config = dict(
    n_kv_head=1,
    rope_fraction=1.0,
    init_std_o=0.0,
    init_std_up=0.0488,
    schedule='wsd',
    dataset='wikipedia_en',
)
MLP neurons of a small language model. Each row is named by its layer, matrix (up: input weights) and neuron, and shows model dimensions 16-207. Each number is 500 + 40 x the weight over its row's rms, rounded and kept within 0 to 999. Numbers have three digits each.
After each neuron's rows, "fires on" lists the tokens most often at its 100 highest values on Wikipedia text that the model never trained on. A number after a token or word is its count.

L4.up688:506489485558480529461440533526516451511458433541471558475523554492499548489482505447547452483473527471460522468453516559506487462531519520500543495426465481512521515557477543487524529518478471474448471545499458497506487514509530514522456429529490366452535476486484547438519478539512500452522512475576389583484501509549496482500467518434467514494456495546556498528531460543427463567489413554543486521541534518555464514541419430482565442518550506517464547485475500443548614455531544569498492502569463499526459529497422529514466470519487512484476473566498502494517493523490504457
fires on: "ia" 27, "us" 26, "ta" 5, "es" 4

L4.up457:514530557455505491447468454436486511561474497498511463464505484560489526422554447514462540538434464447513420424457525589547422477519492587504525536497483525551532508460521474470545567507511484464444588505492384464488520598563557490530525540427521408505513519534488520460524483419465472493578544480574472555452550528560473386478534504571516515473515522505570509546501515527456546473508497511505471474523497485550500492460522512528530475476490491500505517511497478510462531492458514478502491524517486517465490460480492503467582487470506497450498542450548478488507479478479430452
fires on: "s" 47, "59" 5, " States" 4, "C" 4, " Kingdom" 4, "77" 4

L2.up118:457476549502563550547473540517553540486441554534516495475484492478499479483512540457452467462449532490559426461522584586506478476440560446495527430533451575513453510595442549505480480420516513570554491613513418540519512562491533457462505477489491421491565608443499476534462470438587555527535493506504499459484480487489539542480469469563587507469559534488486483511474489523555515480573470525458424530535524483514476480535527488449479519547527467502522497453516587446518518465512557489508476514497500460536428469501511511521492523462494486492435533480536540528523487505460578505
fires on: " song" 21, " ship" 13, " track" 7, " guitar" 6, " story" 5

L4.up216:535499490472544522560513494529505475512527558544502470468535447474554524525501547448495482537496454519412444495506467513526517480499497565474504488511502520483552483503447441399532508553437482509502507531496529482542446559556486484553574389475469523468476516564430548540502492495503505541563469510543503470534514453536551466504523496478552471515495498497461487538502491476492544532498532608517519487531513449558438549475528494457464503446498630501525500447513543491539566462526511536490536493444413495452502491491396547455478510463580532429501522454483591487541469485504470448
fires on: "s" 85, ")" 8

L2.up1151:518451581498548461533442564483489484483479593481567502457414446519477483462528422534517413442461542487539488456515470436450558480489441536417475485527446500530461481533563528435462443486485538594504480578560550481427502525488541537547419457481430497523525521528478464416460530547545421524502542513504525486511476442492539463512498437481466501512524512540567510522493496466542529424501481509535442537446572522437510438504518496427538419468497485467509547501501483470489514503466493582479503508560485536532514515462543575474456502512524475495443539388482507513504511469477558450
fires on: " acc" 16, " A" 12, " account" 9, " att" 8, "Se" 7, " Bh" 7

L2.up1072:468514545457557466504559476517475519499558559459535469489489415492513510446483531504494481518505520495490494543414498590491487504543489484497565572449534459520455516488527521508519520540504465507555502486474562566465511557513492509477524511506438521410536458548411488522486456485561481451572521494520450430553505520475517482512507513550545510548439504497591522488549398509517576554533544568503496433462489496452523582480530492431482446546496568562528481376503557527477492463499482582461466511478408419529456567487474467453519482465527526472516442495472441536510416510502491540
fires on: "s" 11, "r" 9, "6" 9, "7" 8, "nel" 8, "5" 7

L4.up433:488548503459507572508566539522444443425558569550558526541488487509460554451507450508561532477536448429493580467509482529474473433511500480475535554455515506565536520458547450504516503529466570483420492492504534513461511470526498537517489516449387488564514519522494475557439448499472556531479559531517502478501503500516535492476495504441480461501469514474474516539531400503546537497524480489531427535534400505539500500524513484484505428437455525501486527521605481490496534499490456511490461465487508491577513512481519483419514493523567483449470623498460475414475494530528451460
fires on: " D" 22, " 0" 12, "ll" 8, "e" 6, "os" 5, "ing" 5

L2.up773:526523510455458437456517533464504465480501561499516497419443493491515454503484501510473488511465487463495500496512509489558534492469509453508523462531564451540539487513497601513599464478546524548458488438556470470494487524598442485530556415427549532461537512484453512450499447474439533455496486530523515508544478555524459490461522529491485538549407533515501500531433469455546505508482484505569513496522479473625504484465449453405503465495460532536480548508519504509542522461466506498500490477498499500551474519478443508485501496547556537414501565485502536519566446518527494422
fires on: "ly" 33, " always" 8, " just" 7, " nearly" 6, "pp" 4

L2.up234:467450495500497504486548519420468521497489472540519526476511511573521505539597479482504509523484527412509507512532542506560495492516513549484518572498417535481446499598534484508575473486468487447509434549535478471410442467453542465483501492424457432424470530526528488485556489499515510491516513503506508468533432447489539535562515478445521494490501492481428531506467440463585557504531517576532464536569494570497456522518524460492535487477550502486509520449431467519496476488503407491507572543537538483565457549451507537451465552459521465501464495444442547476490513498533604575
fires on: " Air" 20, "ia" 12, "li" 10, " O" 7, " Ec" 6

L5.up294:472474514479609529454572498580474486504505609442612506492551506541489518425462567470496445483473524466490471510462508501492454509503528488531508514488405488483457495469510497508505502582540429488478591521459504508460494459526461431565539519516498482509514499547547547522477460431555489455484552540578556497511477431421552524533494543499551465465549504504443529459448433503450562467492535502523480494529523467467488503478503528504514442501510457552577522394460502474496474467532496531521440497595438464510494562468511574461469478524468544465485490508552540490498461475538470460
fires on: "y" 21, "in" 20, "1" 7, "3" 4

L2.up970:485507523509581537459475549448557431528480524550506500546496514451522543503478464533442501519511536470531539484548532515558540463526523507490486523583458502525452455546439453513470508539407480546505599512486439523424495487447522525487527508483491560447487517456489471479554500466496549527468436485511478482530447471597578523521471463452486514524544537488547534459500517539446559486430482560453505486546381442508508498460470478503559458471442419536458483451448499544553567466529457534510515497525547442518523428481505514486550465538443410535532489526523511507431459471548486465
fires on: "F" 37, " 2024" 5, "ck" 4, " Tw" 4, " MC" 4, " engine" 4

L5.up692:514451485468536460480504562584575537488431473503458508510487456466522470497509435429548534433523451534540503508490525499528519514520459552511513596564435516519538487514501429497528505486504495580513548556442466501475485474558540527510528430445558528465486429569466513573542450501491516468518559532486482560490501483470588541474460462529511501521523461517509532535426438481478472594484454577549427516460534476470532486591559442477493427562491425531478472456462437478545526471504477544512514462465522456474442493498468517515461538443506499515468583475486539497528484523506531580
fires on: "=" 28, "vi" 9, " created" 7, "li" 6, "gi" 5

L5.up123:427427526452558495485466524511502527490549550539471458523553476474498498490435570475431505546463468463473456478483505610513519501488494449454510533476508535567456554477506500510490521538538675500494570513506509473465510460422499499470548530552526526528497493515489498479502459473507535522485500459487443427491533529511505507492495459521450486501485456635514540564517404494483564470495487418489500521440452516538477505507530457509443548509523488536388599500467504504552518531487543485536523508558442596488541509466505475458504519485560483499489546527527491445483473529509555541
fires on: "e" 15, "ed" 11, " at" 10, " Chart" 8, " place" 7, "$" 6

L2.up1009:477421504524482486527500518543522471389435485467433501421444544520489414536539549453459478438518510489498522494498589468518528531534523527523521520534481524507516487550447522520496496477448527479503485542530434494388533570568494517500499476449509535474471510505499521498467494501564509491516510494527502504483452471544526547494454489487543528507451542443484407509511468451551526461505485512530578634550528502566522520532529450425519488578520485534490502448482550508492482471470521473497457519526469490563408463586508474519502496497498543503502504569475516538493428473534524381
fires on: " on" 18, " des" 15, " for" 10, "On" 7, "Ind" 6, " For" 5

L4.up930:563480517480564446574484498546519452564486449557457456504519526543459454392501433540471465491487526475482492500450466490539454522481530440606518507500538561587545474527536521481538521458475480521569499522502471478502501591507478463461515465455488507519537613548493532477477439499407524486449478495461498492477492473502583536484500508475452470539499493547504544539469400478513497506520444521536495458489474563536521454560534463472464509551462511563480490432524512491512515471509572499504498429451451483504495484492434520515525590474456545513462524395459499486534551489517549523
fires on: "=" 62, " time" 19, "umb" 4

L4.up504:547516445513446521457469551501465430486491502496490499482450514474559504513598539505560510522482481451466514524431554501508526546528486530429470478519511518441493427529516560491499486471493533523501466499459430568514518515523469466540531520523491517477541519416455548557483521412609485515536518411502521543487495474481527497497495493586473503495509502542595432496522494568461496465486531498539508529458487483488576516561534563492466546479551550463565520491521447412368481451478515516497486444557467449527521567493527515412498536424487435487441535488488519426504479534454508525
fires on: "ha" 26, "pa" 5, "ama" 5, "ma" 5, "21" 5, "ho" 4

L5.up423:512480568463526503497499510525479513453505529488500451493504526575523500486499504500527391437507425478530485439501546539538481446542485472481559502516572466550538503457461480431399449517540525521538496490457517403557461541466506524509498453516487460469509544584470524507545478474491463479592497512562441498478470563522498515510500427477433492570530517573490509573491453527463496542511500545536550538576508422560542525494467499520542551442504528488531472495527487488506508451542488508537571566554486474490510462510509477511516520581553485471493487451591547468508529496479484436
fires on: "  " 34, "r" 23, "m" 14, "n" 5

L6.up127:467439496459593524470520501453562398510435542457527482525484524434489532458519529527556463484462427443521560475481520515575508481465555455506485514501428521560489529466509531429509547595600557469470577506512519512519477487481444480477463486521450551477529644467494545532523491483508525459498573477553465404456527465511551471484476520508534484533425495513575503476471478565517503456507414494526521571475504451534486591520512538507552489553530512533503465509587516403470541449518481503532519486487489493526564465504469523481489446522479524488510453517478546524554504596480493498
fires on: "us" 15, "s" 11, ")" 7, "e" 6, ";" 6, "is" 5

L4.up296:499505559470519487532455497538451503509463555523412465456456500487538568464517512533538540406483489452525401506465506504541509461594472595440576529472502468507485475513474537524477514516496509497438528495509517497506470536550557489496499468530481513493520572500471453547488469457558487592569566519538454450434483459555489496472515458572543506507491566537566508519444470510465533488480456464502484528446562476491551545564471470429513473535461505509533534521535500512444501478502475550530498570515459484540552452492542487506531577501495469445469480487449530485596523513453421478
fires on: "s" 53, "m" 9

L5.up807:458513500484563557516578540507503462476506545480506468517579474454451454529510458467491454509496501472521510457512572562555493521484486531524544567444515463497510530500507522499499483530509464543514514464523493430535556528477497492514559454507438495392552517495477527527474517472439425492504524506546425468561451471515442535554498506504487428503515476532474495534488417507484519541498518444542611459532581493508449539470516530459493491487555499489540444439580479485465496488562499485515535527562482476530434545468524503486471549512513531470537554431470477575448504482518493545
fires on: "  " 25, " with" 14, " under" 13, "1" 5, "in" 5

L4.up1027:477554506490546512490444485495533508504522553510523450530532413481544499551474540529452445498469440494485491552488496478618468481456503485487518442544469582544456488591465602508518476524467550481432499512475478546550515563465517469510568509477443506553452536512455472383495518437467501505474481510534466495457449502453529422517480464510457487567505529447506527492402483444508511555490524549495499523563475457448491564482539488519533561431528493501486533472546520472590462468523520527491442435448417492496559496525551563503506502477487530560539566494454493553470457517523470390
fires on: "s" 44, " times" 12, "ract" 7, " Exp" 4

L5.up355:518385515476496533490518537497444520529483483533591504491520460463501495480543433473490517417416506488553503511472514527481515523536521504451558480539467533492502532566503515431448503510541447537532552536527491438481453518521515435523540465473475510473546473523448502476576503515556485556523598426514457588555595502477538524466496496516565595408473468547449526546482518485524520490513492515513440483497467523537529574590607482496474475527558519475460539532424434470484488472543542563520504452493446465496494541538444515474478513435463411435579540503537459478487511488466459516
fires on: "t" 25, "i" 18, "an" 6, ")" 5, "ing" 5

L2.up747:588488541536495486523521491466600468513464503468503473482476541522508468505534516493519545416429442446464401539485468498517469499499461511507474470591536497476527590533535472492533506542540579432526537511481508538472529488503486570482448507505415586472465536527493534482515473495521608496577532499534445510466505527480496603459464509451579549436492483502539497566469474460482526488440486513527483529473530466513438480507531469458462436513465479463494524488496426488461482446534490524520494531509506491524477481483460548474554523514496532473491489543516585496583402408530400461
fires on: "vis" 14, " Japan" 10, "ly" 10, "m" 10, "000" 9, " 250" 4

L2.up553:474393427534482576449507523417467498534543528530450532477463433445419518433540578543519483515547507521490513474488505544563467447498480499451523431495516569539505475483486516508414507542519543501559512526475511468475486542513497433540458476511485441507396487539502507502509515483473503450502535575444529511468536545499493478467566542477471495486497546504487438432462527506483513525565526540574495543503502512508555516463490427488484512479499474565468457495526495451470597420563468582529519440491491503508531498450467567433483498499463582525481482508503579516492545594521541501
fires on: " both" 22, "ae" 16, "hu" 7, " Density" 6, " variety" 4, "eri" 4

L5.up446:454455530420487511504458510509511466518531523555449519425495466492462518494537494510560456495416393483491440523512546586529482464512497478492531524469589515507495482535555516582523506513483524502553563549497516530433543482529477537521530548451464444375495482535469580486537470486483480503481537473539489523564493517593572502424443492466496479450483494578470483469480473458573560444516479468524516511463522449521512539530555493439516441589494510536502430415518474469507497419466526441491548499434517488510529534569515543453451509501440441501540509567484540570542514465508457446
fires on: "t" 20, "na" 11, "te" 7, "g" 7, "n" 7, "an" 6

L4.up494:412459466464559489561499497561553393509433496419496514518477530456455556542508466514552530499481532470460543545470509477566491511499592480477577537489448508480515537503478485482555555563523456533457449486500423465457469461485501461508542512447493505528518524501512478489542500478490459526518545502540469522492576526530587491479466407527504492506540532480545443525507517469515498527392509520485490546486629456532484456534491490416484465526475544524522495466539481519429515434561527464501569540544460518497478452527459509443455537546510520487482452456524459455482491521567493513
fires on: " I" 19, "k" 11, " Harvard" 9, "n" 6, "l" 5

L2.up439:450477500526497457534466550529579485452545473487525494558479487442470482538524532533552505501531479540508505510443470535492493502495433502560526476480578457416527515507532569565469493520500596457507536573567500441459539482517449478497470499477539401437525393517432505512450471499508500485464532528437488477548540444422414582518529541479469500509428478512507479559520456482543524498534526565505514511513500477498467490523489483470522465482535563538601528504504486502516480480439552531517501395499425519523477452536503458466499548523580498483465573443447423453508392464576480474
fires on: "ed" 34, "d" 16, ":" 11, "ing" 9

L4.up142:452489516490506487505515518446503497553440559552439464449526525488520467485503503477483490545537535463513491539465493529478520383474448531506546529498410538545511496524518414452496532400590491510505508579461551492534522565495566410502480527474591433478439534561422471430524533463456535521487516452545476448534521469467469458508436571528484523469516446544465381504511482544498503502483531531497539471529491539473531539485565495442574483441479524561481589500562533536462512433533492465535592422528479510524461476506485519510500539534482425469476543484475436475468478480549534548
fires on: "t" 12, "bl" 9, "R" 9, "'" 9, "men" 8, "ame" 5